From a checkpoint of a small transformer trained on Wikipedia: MLP 768 tanh GELU, no biases in attention or MLP.
MLP neurons of a small language model. Each row is named by its layer, matrix (up: input weights) and neuron, and shows model dimensions 0-191. Each number is 500 + 40 x the weight over its row's rms, rounded and kept within 0 to 999. Numbers have three digits each.
A block is one neuron, or neurons of one layer that tend to fire together. Before each block is what it responds to, as a language model described it from the Wikipedia text at the highest values.

Mid-word fragment pieces. Short word-piece tokens in the middle of ordinary English words split into several pieces, often b or si, as in possi-b-le, hus-b-and, pro-b-ably.
L11.up182:466557501488547540453507449498469515449481483551505527486534556513419565495523520470517477523440553453431515530569464543534439452478490514510506545566491446477550555421551508494490503566479506557449485533466515463467479508495451496559505577514516490593480468458571491527518482465463484517546482544484502491461479484533508448524492560507459547486425400448517483460534518626509505542563561545519434501496524533527526469537535487503554536475468503437449454526523476580446401433451516518428460543489488466561521497504503470547476513556476526462424492515560494521464485466456488488
L11.up225:572540464527504502476518510561499537489422557460565491503561514478479496521536521533431513510505464504498490496468535453549529358435475486491477440467443499530476500500551479504486548505505467501540463515483485493425476501522499456531565513451544499474471554522543433487505524541476528465572463515509469472522520486600467527578473521470495448472549494499532513477526477413542489474502478489451473478552447432398479501509511513460532493473466473433439430455567453492539589547501523499451535557495553477498634519511476497488525554528576464529465466535492567585501508493548526466
L11.up247:443544574492528533524553460451521551479567444451524473485500432555496573525485488470504463573537527450454455489520591459518405524482542547521471456524466492501436550449499470549496515582580439501539450502518502489502505456512406549513499534532504531435537461509477460453572503519505435601523517511518555498509486536452506481457499443499479507494485452455433533494455512422530489494476494533524471565521530499501505499528503516424565460452461469538559529459508431510465512519508463476484474497470561447511517515544422533477467541498541501467568503524482595518483492454450568575
L11.up264:498499512465602504416482506502580385515459472496527555448519558478461561544511466483504459484483481478498504484521466551501519435563492461454458457500483445530508525458485435589484484508469504531496482485537527517503523431579485518497517539523516536487515522536564526469404458520490548573483539549473484461514474534569521494531516486511502604522477452479542445517517485579497471521500509505511551525539415508607545541447502548465480594468435500543528529475523524501450474506443514458381491585465472460474476506471444448463473493506456567549490450522482478518456499497510524493
L11.up285:542548435513516492460527499457481475530507526535527496568509480498469534483471520468565471437492502524528463574553590497524495458483565500490477520465488456549503551477443542508463512529520479499364523548498495432461494532506463466573508560551502492499536541439558572497436508466525487505537520481444590423453441466533532457551512510472480446545413495538477422476468495500463497440492446463531527521526500455485471521481560469476460523501490451537513494496540486487488526485517454480405543554403544492476512542534468511496525547521561528452501561575476459440521526545416586500
L11.up370:547495481469500491576492487457470456481592518527493515499465513456473434425515552550510496568503577461491458417463508543476457479512532558477450481503542493464545548437489470511552536550461522450456432428579404542466538526490496532475482565489580476456474476516496547511539511515437461448469498524576497513477493489441495495485514536507486483502552476514489478462418465518450538477517493458493477550423504561520381449559438489538545552538522507509507511509437473547495465465456511503517514583490477457553498495501517555589462527578510515529439446490513505514575517527516541549
L11.up400:435499477461560535563503532508467554476513537564521416488545501533443430463503514453492496475516509421416559486436544518564494500450478559563459474467504517506520485413417547511456451530461490517523463522514498503506564466537476435523525575538506429482434433504516557507486529476522514483461465538497436468527546543534510469520534600528465493511525485466505470533461506516418553540510470549458527535454522457533440563527466465487465545477474476436443564578578516508513527475459580526491537550490502444473535508541501545486577515420526526493480507522503534456499443447470522475
L11.up424:529481440508492510446468476447502485518501540454483442513510521495458506430513585477602446516455545451458441463504529492510513496466494505485577432484552567541544430535527480515541488455432542487484436485514452559442536473520525558454492556535497507512436495501531590532524520510435548456571528582504485493562502455510495482584451471473447517475485426454492528462526478508558524499515472516529405526498454498601451526494571483494474493506561540461451535492528567479491549481471441417480473547462464499536516516490465446530548486477511455564489505529526520549489594505505478554
L11.up426:473483540475486500427501497457508455501498529549465504447588514493445513525542522531524518543453526449446445496512562452476499419473501568485517437466546538539541535478521512444505537477485542578568515436523480476574488533501585518515479523461489478470510527446470477546532511519582556473449459463438565482457595504562531506518464499543463457518473469435497558483410447537529538490511553387509547461603490548562472465507491489494489520550542512509481508587494501544452538484499446476467505433416479427530541542465436519492485520497458497497505496490511434470521509487470467541
L11.up537:534541499529529494459528490554447479498508474544518473530462477470463493458557463490469484445452448532444518500549527514578517509561409518465527451517513458488471523437501483513454518552554533549494463478497525467499403493532531454483530517552556470526465600476486500510455507484494542586551511480473496473446513504439432505490508429513449587531507486584500529459526414463492508457482462444534502485496482602482579519480552489415446484475477448470522497520459485574503574565489445508455516455518530509587513535517489572437542539543498512579530469463435536499507538444461525516
L11.up559:471561485615558565508428501526499575508423490518572543465531521484475513541544489496539460551502504509529518528481464473505486389510532547478478480459469439472517418496440526505515486490451448532487504557489444512496484479522542465558540468465494567507543536488485533529494604446527489472493494478457479432529470542440477480507522475514480453562502416559560517493522474533395496469483482517503425469511486468504548482528519500508446591467533516463491529558470465505553497473530484490500447471429527427441479565583477442484514508538546499519504504554521472496441592565522450486
L11.up625:604489525487460475503491461469480451561513540511513461528503599461467465518478445497539448555480535511507511556518426559480483481574463562513575500535438516512446464480488427438486531525581491472506517496538499538492461451479504454569459454482485479534454463464487495499504518389479501513548455513476507534446480505505474469537566499489477484521491506581503513501525505542514480449547451444490443536493517496507464483533460451512537431527451506501489493560476499547521567460515509529507400643534559526447406504566486578534510539563520471461511477560488535491522543440462468498
L11.up632:519478481560470520454522606541475552482508546512578510480528486472515511469597585416471529580518420509515511512540539490511528461498478520588456471490487541476542427467543538571466509441467532440535444471466535520500524473477541502496529467448508508504478472523525463548455501436434491473473464502478565518471438512442486460477589506475525551452485506520483525467473505510521498452501499453521548521438534517532507497577522484502478567512438500392536465495535510515474488538481463518508572529448499530481458484450439594513514501487466527445524444585509479552481504407401505509
L11.up685:550469416485568422455467521488474575574490509532554390500535479541488481441493507526422532504514481429528471447538487512542508475445461486516506486489484486477571436416516446510427516506423543456558564513457467509498463542498518496530462565483560495490498571495520504540480527587511521460548545457420527469490401495483542486523445536508505441578475517502493518503510527556547485500578544478475500516521502531485517478545545476568496494530446428518527555499436523554494495485503502453467405439509571506560519533500529522538445478526512508510516497491474403549519488507451470498
L11.up688:504514548497455534497481535463418559497540468515509509569518523498480503519492535560433489519502558451478464427542562495437476553472468520509420456471535495536493523514485515489478509488524502518510536520436412524431459475557456515493442565530463447550524494511492460507488551542538467527514529429521463522495472485554529457533499512511536468499493509401567553439415479527483506490521488510522481570375526559487481508508525511586549483490514453523446432471489475590469526454431488499452574551506465500457477458536515453501475418528538491539486583557508480542518624499489513500
L11.up696:500456486502483476450487485486420518490530509487541510440452498590516451446539414576530500487478542467525507434524460467504551423507510500521483506582482537582439494470480584530454438472515536510543444475497566424485548477509453497431491517530539540502527517524480478513511423466475516489480497531545559491454524560471570410458449504474485564529548522487471460479548505559518473511562493449510517537491517568449470499484555533420466601445567435500472530502508520539542454410501440494428526510496519504487530483404469555509525501532513500450510508541512491478501558544516542543

Verb inflection endings. Final pieces or inflectional endings of main verbs, mostly in narrative or plot summaries, as in tak-es, mov-e, arriv-es, work-ing.
L11.up42:440506542434499588493523552459475578485554442496553451515562458494537557528478507518523521503521544510467501459525457463448492463494516517547569516511484469526566540478442537594497528519536552439553527449518507451531541468520469448492520512496496467565476485465531578581510475507445465434471521603487495502506494489498474510491489478495439538509521441554495507541474486484500557512530496503475420516520493551490514504435541531558480612446504453455392386494525490480462523488463435521457477489532499459534556488454477431448473466475469525518508475496485410541490422526543527536
L11.up96:488598462437456492446535484561473461508553491468513561460426449516523516530430507479524578534478516526490456477455463528491540527480516491507454511558480456464548488418417463530495481577529464561481506553535516422454575457487486524491444597453544543529544495503571510452514514420457546513560546493562506479538410531507431501498463454494499463520512453543486495537465468534437507498497437519468450469501497502491427574469488525578531535508475450501477477492554459558491515504541467492422550479484519495541519538480508557542436511568509528441512546509544501517543455491443517543
L11.up103:493412459456528545444453481516497562413421472471506425512568498512489460486508547460475524458413535538402539439504567558505576503497526446566492525486555519551452493459499483495522503523496579527478568560468518530508480521538530470515524525453548477571475543457410518498520549488493515474478492442529517522499505551483564541515540459496516510474549506490526534464557411499518455504551502503527507527454509531526514533468547438531551473450521471519506435546539546508424484506478411545473451467522489544536457494494485504448537474421464522447478571474562467521521420471522492439
L11.up142:513487549457511468496471450450473528495482566534483538508525591529523430525510449589510472471469463436510467443499438470465500454523514512506478500529497519498484493459540526468601532484536566445461525496515476463564527535472473437533508477449522472528517567553445537516581512531546517488562567450560484521460438508479487535617484578462409543566511455468539521484569517447535449462500502536511507463430502520454456572534506508550511548495482512547518520459509521469541569539507471454481486499439465437544452509457415475526540440501486488556517462520439473487431456506502456489
L11.up151:487487446482552572402454501454480437503499526516447373462496454582470509478511531455545505476501503525445576508509532401537525524497465445474546464539457518505509467472563458499493534478507482539508485461514495450526500535459471488511497474503564468532450562497533519540418542513521464469491492589560453515481490418477533550480464458553519509546570536478459501548501462503517503476491462525526546448535533546465437462418532422518494545465504525513429436499468477480518558546539553539536495560485516506468474476467520484498508503494523572464490627487526497598548532466533500465
L11.up166:570439466483541538491401430544496515458455422463467496512517590484450530443506482535499459517538498470524545496519591528522472560559529585548536520498413441570500522504563521511455517491585525488473505480472503402522515450489461473525466536451478523528522524466404482514503560469595418528485525515469517511407506504485492539523527486487488513528423497555439494488534517536524509484485512517496466522491477441565477539499518540500470453384529532488540565508506451526506477508529526526449399510493459475526479535517507483473422507456522540474536517525517458560578501518497485483
L11.up193:431485557522506458509505485511522468542483465443530510534533534465490586482497521537472509472555487492411615473528479543491485547518465552462511520506474518511516467480478532495522429460464549507481531556510512474499569567470486583458467489565530524540543442457456476443518499559428498505607455462527549488581440464511471513484565507522391405533512517487511524519460512524490449484454512458531445507523483492535457472505483538437519581502470447489481521427489437447518532564483524490524518454541484543523544473524402492520520446478495491481477488452588511517559544472459535425
L11.up309:453468526509535500547432507570474492519520526491510461523517492476461492484551534536491553513488501517484547468593474514567546491559487514437476507496461507528521471515492490481489533463443521489420416546498480483510511528487509513585446511541533488563486540465494486480550629476529513444449502571533487546512416533506506606521414505498436515526500463520482461507511455407543476500518433504546521486531544528499418578466547517419529503447547527426443505491527441515530502530493425539527474423534517534474520459431459445471503490485463546432444545572506517492499526517427467500
L11.up330:469450522619531445536456509513448529422564562452494432514451565468528492493415543507531566544531607457514526495489445542557534466518465470501473523442442536525550514528441426526484524531534521482501518484547495510493448501492557520450533494497493492519490532499494442454523532501485502436481453475567501475510473475540515553549516379443535491474571528506489560538529486485505447557507452575454473542499550491515514499560492550541467549465515472471526511540479549474454514479488432477521503437465502533540529503464474577480452408508521549511445523413497449509467506471519491564
L11.up379:500455447453460491515557440485494517455450476438533466456516470408504481489534493552516501512589503540444530471528507529500458496525512472504464503552429478568475457406465541485505500575448535538540482521524529496439473616483533540533452453465523394490485437526571457521556472560482504447544547453522553542560495504557462491484447531524560494527509482599529475515528456449509486499472566526511492509528460481508491445513442486498495572480587531481522562593429448468567509525528516533514524469536579467457518482449493514434461512486472473474464515525463540523539494483482483483
L11.up512:509495459466514502430467527532454476434499558484515565498579465547492510489528538547504457552480462543467522443505534456542550521464498538555505492458459544483478518553404478472523468489574529489525522554426436438507481435562594532462482541557520566437455568413454446595506495473538499456577473495509498487574422551482492528510489458522468494533479559479454476526562441467522489461508548490489501426558498522539476518547424471505509522464458591513528473467436528532464516512407515443453480534507524506506560491466464511499503532511534494510473472461490483549497484555483526549
L11.up612:504467566461534496464505462463480508500536491450478437490487438480529534452513426550516540506482588479471576458477447522487518450530553468623459509528517510520471492424525487432496525493520464411479407454515485484497523499581485487506469501500479570488505442445551458530535482561501506535521599464488454490517514490481464512526533494595415527535499529565544514547509433469473451445476544530473560513549470536506448536538496455460489500504484461516572487519503501493472521469412432503483482519545469541495452560437547474518505503474525519371520497529551579495532497514529538537
L11.up641:381493483545520575564508493531529509511491507386476473456477494410462514537437526526495505516469520533495517504472525562476417505450449454488440415449561509462440426475433507474458572556514480497534482490554469482505501442448506524495415562499502429508489496484481519520520593520422529517475494548435498523565555519443469559530525444558466508527543518509494463605492517526541522461438498512471529503526544529517488590464451493499512560519524497484491516510523519521461444533487518452477481479557510507525524513513503467527533506516536502511535440616465557508547463491524442516
L11.up734:479506434528502463530451540454503606479500464554563383534474538499515459500494497521614505481455484492506467458505547526510484530482508503557403537487496514506443480511462510533409519456518470495448559411518495477532499488529433467492513469471497523598521512499455567509557486498514564471506517467498590502497471492479425491463507497500552470516538524539468498587519463497519469462433454574492548502522506565552477514511463530493497528493470390494516503502498503428563496504543478457449549438504471570459544524461527585440543494464461546533571470458499545544487495474519484440
L11.up752:532507487481578547489519475489465536436518485499457411488483533504560510500481602491540456477479509500485462447503458459474482428506491571558465503475450448554482511488534543502484548432491521477509576454553514522539502447536447458564503471426539586450523563558575431538532509561506460432514539513542461420548460490555458524479502495485449526529507561486417403481548452522528454492544566562508524504498505491480462515509535465490513474510496483489518469456533480588459493552481398523465515476468425503550514489457504480502528532548527514524514436554488531503422452543467513467
L11.up764:480445486528490454498505463589461454560495535467534515452529508431478541545527538435511544487520515481432510552541500463464530494513476481468527512490483517488473455496556565549446481442535494496588472531439431559483544531509549555520444471508469481507510480476432524526532497594533529451519475414494529451570457562485477497525500518532482490504479515491531482573458392435507448496491532472492442453521473502548424492528498592464523458469509492520492497518464519421521538612502607492571545529496484468459495425479512506506500440576457481449474518508526469494582543525477541502

Range and choice connectives. Connective words linking two items or range endpoints, mostly numbers or dates: "from July to September", "between 2002 and 2012", "two or three"; also "went on", "rather than".
L5.up225:408479502496481469458547578521470565497442482499561458476442514487492481465565432513500548479488487464508545597480457527516466491523519499540468560517588497556482523515526514466481515523530508523567484502511532433578463517500518450460473454545455524469533564581482498437591435477535541459481463484523541490500549510441481505528484500522509433512490532563549541526505497397457505529478501587427536540523481525501531540480497487499469510529483527454521523520448449511496394492563529427503545459487501481510453469485487455486476572472488431460476457515529609444519502415487473563
L5.up350:446467541529487591516577513449511441506538460503541486533498493466489483489524498458487504446534446516466540544509435499501476508526518513519525546537568504491513459416505530481497515492560543500460531547453584502447511530539461472421540463519446522461568586508521497525538484512565485522481400506515564563486480460589427536465517473488530464475480459449488551475541453493499479525499536551532457520560457492465507477469498481498476500477489495427521428488407556534471508539477534562506482551449455471448513480518496430504460521428562544574600493505517512511449438394447479506
L5.up433:537500457460392532472535487516449532537487494485580487546468422561560488487514501474567579487447484479473574491466523532423422512524474494564516507482542444523497518508481554483492548537521554528578495561525471504521576535469596482531514463517542492493530525566504504526491526470457477503485416468491526464447502520539551556515530493477531455506529432576524551511583509468475476483403484483441489502450531553532563485450536474445447562531456480476515451495517472464422431500495511478516457466520435422538428482456572493514517481490528512556562444503533523498477485461512503471
L5.up464:493508494490455456440548506490428453537461525530591494549429436515499617532488555483561524545493445569551496439476361532512452614537532489536481449498485498515582456448500469445442497549457498485582482529601512417477477522509475497521528530536502481462488590520425554534540505530520474503532508548454501473490562496483456490534461505482506515515485483564495537477519464535460482484484530559535558454564470486513528489462485527530555508480453515512533520495485405486525505443530541483502516449498492445490510438438460547486503463458505459531497477425514529515497505474481478517

Mid-word fragments. Short middle pieces of long words split into several tokens, following a prefix-like piece, e.g. im-med-iate, trans-l-ation, ecosy-st-em, res-ol-ve.
L13.up611:500485473514559530428515526526488501443545530439500407450529553477444486486523482431562548545560481443520492508503523399461510471526527521499536430494470508444464495568427492500541506555454487525517497493472471540379508521513546452488544559450498547535473525509550379465523510526501551450420491472456494450468490470514468521537511497417478436491507516465446478538567553569432512513518474473531543529523518499442530492471535452534486458462441541534518515568467459517503506533513513435487490541502529508464552579465458527570537599564492518504529514544541546521520509459489512523

Completed verb endings. Final piece of a main verb (often split across tokens) just before its object or preposition, such as li-ve in, sett-led in, compet-ed with, born in.
L13.up261:480472557545512468523520504448495488473496530571515486509482518524595452509483535527527503565462515477559489455536473568523549484462467471523565467569524505532516481464462468524434473499569531515454435473485518481489436485527464476528546598449512477478493490403577538478532520425501477439515538466424509498499477517483541544554461467483457496488501565470520560518565428453551410560457439540573508508473626470518474525468526501528496479569516486473508546517476428544471467517438492486520508427445511510484505547459481433449549559494475455472527520582529512470470478477475467456

Pre-verb slot. The token right before a bare verb or participle: infinitive "to" (attempted to, failed to), adverbs like already, eventually, not, always, and auxiliaries.
L11.up51:574428472510506483510512494524418536448534510464473540532466458520496494506531526478519410484532409474509551453543440433498435455519479532506518474502536462535498503498538493523520473502520480547549544509574501523492438496542507516473482598424460425474508536488569519588409479534529442586535531486484491388438492472466445493519501527517569481566497497449538508516510513566532542468516511482500527488430454466477575451560528492533483457466466536428515537448477485505484492543499486515509495489566522443522452513474522497583596540465570560445519510534501453512518442505520460480
L11.up153:501494409467522515476467506545443548514573494480497540444417500466497487482451483377507516576512561487513575437442532442472499494452518508512497563506473507566543543481437507547500424520535497519476520470563488504497466533546527468501489467540541470499446474521570455487453481515549508446488514509561401485552425458447549504477537455559526515522554494514502525489484528449538592407514522517575483495511480592486464450504429486528548496505458506499407489564510507467555514497416471514498523512475508541498520508584497466582500530522492516463492454502473575472495458538500525481
L11.up213:481426481502466485480561494551550487556483436462547425563523478563514458518439473468468513484565479456520555501474508447458535478528494546514499539514467487558450479438469479484480543402528543589507545443543451527519488502554517450594475560511480527476497503442485544551499447508545541486486520455465524478464445485506521476454540506472561518478512545549569548508518499513610410494499520472492474583528499489529513510552473470496527548394471494577468484494492575442506484459514539541540528447473512554443562498472454522487439431481471556468440472485431501457497544478512476487
L11.up214:520522486505516558476468518502537549519476489531483497501456511490429435521542596474529569527523601476405547485563470462461519484460497502489497457496529461499507485547474462526479564532520508566525505484588510484559512486540603466566514493507491469465478555454517536536573522525518507463504486517456409450537541428512486600541430498581551460447518448415437464465555542446498472525520485444521483547515496524473524516503427452481477553510483497552455498519526449495491451433449504552507501542532454461496516520500483492490474577451475542420534460473550481509483490512539445423
L11.up236:468436458419525493474497519531506485484486451490486538525532489460536514601517559525552511523550572497467477504523564493458501506501454402510465488460487475537441462497492591544487469509510534589526546490477545407521406534519505478453500565555504506538478521482465501497467521582479426522560489515518533499502516517513509518418496444540512492579408427510517532534501498496534479508551448517543429535490449480536492523465513461552488570496448505478554502555529504504436514418452527462449588494482449539448512471566467486519501488502499505396429531533564491471542557505468493523
L11.up246:455449530536497547459463468539557514524477428458500499528517510507390524544602497514457546527532448485520541506534497500430478494456488556466551505539438554493479478516483457606473398461517489578493431477507448491513479476489501471493521523553566471445472525502536502509489528492460485470578511501456514449425481446558505473513572477564469401482478511570475519462480543536506519488569484579571483512474402531480529576527520445510504527506488455455546472558450448537457487504433494529512497499495505461553593532489441552508524522486482491486500566466501474551491526527544478514
L11.up259:510468520540407559538474489491494522481435540478459445567577552512544447414526541498466510489500513516469476445546519553521484479444600605451518488499454487493481470502556530563467503494543552552578488495475443501508493461536501469442514516508504529509494479468427527508494509491510529460452514394458485421432532587462495581542475445508489524546501484552451537447516506501507460461511425502549475511523509489506508496491464493491484541503507536544437494584581443578494552489524472520448489553566429503482501517527589490493435527476523554472448525501518485538504465479531441446
L11.up260:478540535445496518453453481488498443521485455505538502541515494549466553584472453487492429585493508455560484472481522517493511407479544465536538382501461472422473468501493502552532510550468500465492494512543503495478411501481547556485440529560522570572546461467529554526499489525529550485475507513503460539531521544464438491490495548488515432557566492508528519571493526424576506513505422416426517428444479480586473495458450496504471488539517459462563509522493486528523504495543435560540557512495452477491519565468497469519508446505532527451558456437497548434530472564493478503
L11.up291:512488442468482596417434483461523427502466477466556552577477476446515436504419544488497527529538554509565532459581474451504453481527484485534474426513533495552490445472557525578517473522447486472514508494579427515517565530544509462461496531498523511468525433442545476569484549506549491433443449485459504495497476522443470479525490477546498451466550504581482525545492540532598532528528531474570505488458533572450460514506474447485516494509513510525463459522521517453508511504521485474464553447537556498456461510498474518466572536546519446417584498484531486534520448501452437498
L11.up343:420529549486497591514512485549542534468504477516487443474480525464532486530546544435491483441509451511507406436480469520420551520502453526512507475470568515511458489535535549508455518504475520441489499503539503545496480532530564480459487458477484529530479463428501529579587472489471411449517478556433501436451490521546506502526531537503495528501440582498492523476506462484542489518397508398493494446572461467483645510512537502533489499505473459475471470581535496465450509559487522416521533573472500529517503570529489451548471529475516503503534530512499510534549502475489421434
L11.up417:548524485491472498489545419491524466462552512485490488503493486502470513475440528490506494502525489479489449502522496498446474525477503486547554457521510548536463498395530500521380523464517455555492560444585475460488578440478459504529518497477523471509420452522548510539513502531550550593542481545469483457471490479477483531493422497539458470461560500592556550482604525498468502402503478447529561475556430508565508525481455543483495507547423524465503472501458575506478511563590454459458499475472536512480556445507484482518460528507452531547412526570540541546479450472519480504
L11.up465:518536483467519551558411424498473516554530475506480491492539496515561485497500573504413474518498484534526468447498493480478418462505491527540482471493526483469506508404539491429461458417491477591455445470477549449570526483495532487551466510550597513478526542427537514537543497439540520480503415533514470433430506507502482525535527472477546431459467517573487577423452438466533495489484496502584475451454494443515531495497521491540466488475450465575492500412587521495541561487484486534582512530457511504471538479512522514503508515492497489466544514476559476546539545568548546529
L11.up591:590422392442581526491504509526512500509501510438568504537549543482504446532506542434402487522549510519541456484445503451525489459475498484450491488551495535610535557477497508526492428438498517527466488443501488450458543467502527526489474528569549532522463498525570498513439472532486487469469502573488485459467518492464482418478539425588483460543534483542487533457484562516512525529555589495452444534468493492511510485472541462527508595523520425515536433509446467468511475475527483516417450509519497537418513483467507497480538462539505532524558546531459531535488459477552454465
L11.up639:503484493488405488510521482556459556545569497478486528482457535535476499558550563494512576499508426605543485494543421454505574468531488521538453459466513490479534488500518455552468539505511475445480537531560531500479529469514489435466498520458503480576552462466550525556513506539450454480451544490514483536530462464548484454566514425525517458494624494474457492411526479520514442495523415466490575463421541505470498547527465510470450520524464538545468498479511562425515482450544582450451515541457424541477546508534497489523529493535539530418489495462515508453519478511532447515
L11.up653:564463572500554510504511523474521528452451548458481453577471517482552475546501478494472573471573499510542523485496511451545533475525528458529489504507603443559484560502467533522455462496456513551491492471473447450487479509566554485520476566490539464618544510453529493550447529460515569521495491492480550458472537529499499519499546468553566421545553473485507552449526506540558500459590478520465462471468438458487516510442469477465515439476379521467470532472463467500569473468513523523425499538522534529433439496503521464491582468457462419477507511492517482490410509496544473468
L11.up699:467454489515509478480469501483493415519533504421482494533466415544482504471405485451510534498510571485468493463502519540534462516489470457488497508573464499512471512517483478522509476473480440619503506494554469476484483530506580438519531490476554513541530553456432482466535508498595428461547585474540481461493447422573479619549557477406515501501477492500550541509531518487475448422532455516529503445511424541476494508499547518435558552609509505439540437466493493457445529553514500477487531492531522500522548405558506488537490535491495555493508484488552550511522469497494483482

Split-word letter fragments. Short word pieces from oddly tokenized words, mostly h or b (Dhallywood, Rhode, bounced, bike), plus LaTeX backslashes after { or $.
L5.up25:530440535482529496516453514527521461495490500521485513463460470577569487500494452441572463575461477506515536512487440490477475450618509521446463511475495563480564415573475526486474506526437507494492497528499505481484523480489442476566468536512528467454448539537511492434549501479478533523524527487543480418468481482477603506555477506555485498425531486471550601499467453512536559414472555483511511512491563487473483546455532461495514572515549461579488472411463458464498490501547497455386534535506528479504525525551516513493499496566508456491408448513550533476437567543512483482
L5.up54:471490537485514480431444455411503542503549554467503465546511465541460498479549527498541503519517459529491560567565521525549445519546460481509471547447530510470538533544561583446494549466499450486599597511451495536549461528567520493493500465440529428496468466522484409517508487496494419486455544479473489481502464497533470519534534502608488565397535492456505527472462470497501502485449524441480460529540598549548481500595470529466539447531563507484491499528518461429430531529512525505481451484477505529547471484486489553486449494498453543490474497512475520480503438536505536404
L5.up190:481559451590460551544525474550488532429527505499497422524447482545472427530484528482382443544538529571494498495560555412567455515494550468510485469503496595479518457467492439542467535524588521495510490525502560515396538455459551521502541497492436523419542462474483572536508524495509417516497553470508490477506513503547490540470475537527512487442516476490421506494444511546535475437479559523491560495435419493461501558457494477515473510479498498447458515531465537525555498497456527547543473515452509492440479567446436476537492484554462496480515494511530564538472514496461550516
L5.up229:525420532472476399487533534491505499486483485504502463520545524488520479529497567498430528486536529542507540501487524470471516448528518581468509577493545525471450496458465541472573467564473592446574503602458569565480466483484432498510512575500513469479472498499439444483479481578538446493520472460468461538495491469526507490596577490541472593499488528489480482532494511496524522537400479570466472484560511487492486518491531494497498591475486459476469469484454397546504495488525488513522476468426540469495632442513448488552482539504461527469496455471514476503458446515496442467

Before a bare verb. Words that come right before a bare verb, mostly infinitive to and not after did/could, plus modals like would, may and will: failed to score, did not hesitate.
L13.up515:464538543482470535478550482495500456493503519499499540481546542496406494484499542459432422490494527463520566510481533478478398507429503474491482543483465467587464456481558471463493572558522510519508473505469561458521528446531466526518550477461541473521588540477494545469507506558556474516489497478527489399472591445518570511534526423544501485544490481438548485502570557548486514425496534491469513508446454557461508481586501507522515546568493486546461523490456453435480471456493437440495484508455519496450557424466523517486519514467538538516544454544558578453551438477539529454